MLP neurons of a small language model. Each row is named by its layer, matrix (down: output weights) and neuron, and shows model dimensions 32-159. Each number is 200 + 40 x the weight over its row's rms, rounded and kept within 0 to 999.
After each neuron's rows, "raises" lists the tokens whose logits its output raises most directly, leaving later layers aside.

L3.down109,214,173,159,153,221,189,183,212,175,168,216,173,209,221,152,250,191,186,99,226,167,168,186,180,139,215,180,201,245,269,58,156,222,230,203,204,190,216,134,190,166,237,189,148,214,158,133,276,162,206,220,195,154,186,173,174,180,259,285,259,194,178,196,297,184,244,191,218,165,189,180,225,246,146,174,235,145,228,204,195,181,256,221,120,221,145,240,159,212,268,227,186,218,257,185,175,244,152,188,136,227,232,264,154,175,165,143,243,224,205,180,159,213,246,258,180,199,160,184,188,179,216,263,199,119,188,224,181
raises: "-", ",", " ", "ing", "s"

L4.down35,209,241,184,201,194,163,172,213,203,246,235,238,202,201,194,198,166,137,189,174,244,188,232,151,187,231,196,292,111,187,214,115,142,254,222,173,175,225,159,195,163,259,246,181,204,210,222,283,215,239,149,173,162,117,147,146,239,138,197,233,183,178,247,230,236,227,178,201,176,199,144,238,168,195,181,223,250,235,230,198,162,232,195,229,295,225,223,324,239,201,218,215,238,185,208,172,232,236,215,152,212,248,243,186,282,180,185,273,186,198,263,186,167,98,238,223,199,196,175,266,194,201,152,194,190,192,170,164
raises: "]}", "):", " ==", " ===", "\")"

L3.down578,243,236,209,193,142,157,195,241,133,171,172,211,242,163,193,196,230,233,171,247,269,138,195,148,207,131,195,221,182,298,154,218,240,224,220,209,240,143,242,229,203,168,184,157,207,118,169,157,147,272,171,328,160,190,161,211,185,162,176,252,175,205,119,298,180,182,102,226,170,144,125,225,201,203,202,249,177,259,229,195,238,188,213,236,179,233,220,185,166,190,143,263,208,259,243,150,131,181,222,186,221,247,261,184,226,233,198,199,208,176,251,229,197,239,223,199,155,204,194,213,187,221,178,179,213,179,180,247
raises: ",", "–", ".", "-", " of"

L7.down335,200,181,205,208,148,211,223,249,158,201,273,241,224,193,179,174,217,184,180,235,319,217,227,120,181,133,200,249,284,147,157,157,249,243,204,246,284,154,195,116,158,160,275,312,171,254,144,190,204,220,221,233,213,178,129,158,280,230,204,245,219,149,163,230,201,238,168,205,188,175,246,156,242,213,158,187,188,185,184,234,167,145,256,150,171,235,156,149,222,213,179,177,175,243,142,150,215,131,184,159,202,192,227,183,258,193,217,239,184,177,168,184,161,232,260,204,304,161,177,205,232,257,184,222,178,166,181,193
raises: "ative", "tive", "ical", "ious", "ved"

L4.down197,120,169,206,180,147,219,232,172,232,239,230,271,189,230,204,322,237,203,225,139,260,198,303,191,199,211,187,160,134,221,243,220,196,158,235,275,155,240,188,149,199,138,231,218,191,262,222,260,230,140,180,252,165,217,176,187,168,201,142,136,127,161,233,183,208,199,145,174,189,241,153,175,152,198,256,244,206,241,160,221,236,256,191,257,197,210,211,217,270,276,219,135,246,131,237,215,221,187,226,258,157,203,239,153,232,189,127,184,187,195,208,276,196,185,235,193,166,164,192,192,185,164,198,200,202,95,199,269
raises: "\")", "]", "):", "]}", " etc"

L3.down737,193,189,144,186,265,174,188,92,169,237,160,201,219,198,243,212,160,163,148,150,232,204,209,243,208,181,185,240,206,162,308,144,265,275,247,177,240,219,224,234,171,208,236,190,177,165,186,190,209,163,199,205,143,144,168,141,162,219,243,223,205,217,165,133,174,136,201,271,199,199,121,227,150,108,196,173,220,127,210,182,186,252,281,218,133,222,201,209,228,165,246,153,224,181,182,176,217,139,256,176,240,181,179,159,250,258,120,186,201,187,164,177,210,225,145,214,191,204,232,200,214,196,175,233,204,202,209,243
raises: "\n", "====", "dom", "===", "|"

L3.down225,165,238,195,240,151,227,148,195,163,192,154,245,181,159,161,214,100,155,196,157,251,245,139,233,245,155,222,166,175,221,291,152,176,229,256,186,194,211,246,173,176,210,164,193,192,180,238,246,206,286,186,178,106,213,165,199,172,138,275,219,190,235,219,152,204,161,147,312,230,176,202,255,189,180,228,186,200,191,183,196,147,206,283,222,180,205,247,191,235,244,159,204,153,189,233,248,214,238,187,195,130,176,207,184,147,194,218,197,190,149,210,178,273,226,172,276,136,169,120,207,235,159,263,236,192,260,141,225
raises: "==", "---|---|---|---|", " ==", "====", "|"

L3.down112,267,249,205,191,201,191,176,177,164,213,198,312,194,191,216,221,149,159,189,206,201,221,217,171,204,154,195,206,223,191,173,197,184,122,230,179,224,186,137,206,108,268,260,159,172,209,210,277,160,178,248,196,172,234,264,162,177,94,265,271,201,204,187,219,175,213,199,234,245,157,193,210,140,169,187,185,205,235,245,137,207,178,241,164,164,197,168,213,238,178,230,247,184,199,273,215,202,202,153,181,211,190,202,186,203,289,246,236,201,149,162,208,216,189,189,149,124,261,144,220,135,200,254,145,246,161,216,261
raises: "===", " Awards", " ===", "====", "”"

L3.down318,204,163,154,230,139,156,197,181,172,219,156,111,191,150,215,169,209,176,191,283,168,211,163,154,215,238,207,260,212,200,209,196,192,225,301,213,186,257,89,159,109,238,195,162,213,218,192,307,216,276,186,159,135,225,206,164,204,187,186,184,138,197,203,129,219,178,150,230,210,199,227,186,229,218,230,167,166,159,198,194,172,265,167,239,211,192,225,264,222,176,188,275,184,172,186,187,182,153,279,206,123,258,192,256,83,125,155,168,198,137,281,260,206,223,187,211,204,174,205,161,209,234,242,226,178,242,272,233
raises: ".", " |", ";", ",", " age"

L4.down714,189,194,209,185,129,136,176,154,210,174,125,184,205,151,200,211,180,130,140,219,271,166,236,190,214,231,193,173,155,211,258,126,216,193,247,173,132,195,204,207,175,218,252,150,207,231,109,173,234,260,197,210,105,238,210,143,102,161,224,222,215,172,140,214,217,169,231,338,178,208,101,154,172,177,234,223,192,225,145,211,211,196,240,283,229,225,208,250,173,191,162,226,205,251,223,188,204,177,234,236,151,192,218,206,169,184,261,218,268,190,215,254,234,245,199,243,184,226,173,196,156,239,225,255,189,213,152,267
raises: " |", "\n", ".", ",", " and"

L4.down48,157,191,240,165,154,161,181,199,196,177,160,244,155,200,121,211,236,255,175,231,201,258,193,212,162,268,156,202,147,144,208,266,158,204,156,247,202,237,125,211,122,209,219,201,214,263,219,289,309,170,192,193,139,220,185,117,157,161,225,235,235,168,190,210,181,191,220,232,245,158,228,200,174,205,192,212,246,129,250,155,245,177,134,216,194,178,238,228,175,187,181,236,265,150,246,263,214,218,209,121,173,121,165,189,301,187,206,181,180,150,194,197,189,146,154,178,156,215,183,149,189,185,205,226,216,189,200,204
raises: "\")", "spite", " ===", "position", "==="

L3.down193,177,194,239,115,235,162,163,169,181,190,193,228,202,174,254,183,102,224,215,231,217,201,164,210,162,211,217,214,150,107,202,252,186,171,199,268,191,167,174,214,192,287,193,245,171,178,98,239,183,218,248,166,178,243,254,178,147,259,208,259,205,219,186,260,204,173,142,237,183,154,118,232,196,196,173,215,229,291,195,138,198,187,240,216,121,190,249,206,196,190,192,227,223,206,228,189,201,235,160,190,233,154,223,167,199,262,189,212,344,239,207,225,285,187,258,231,172,266,164,195,129,242,153,193,204,164,233,292
raises: " ===", "===", "ier", "====", "had"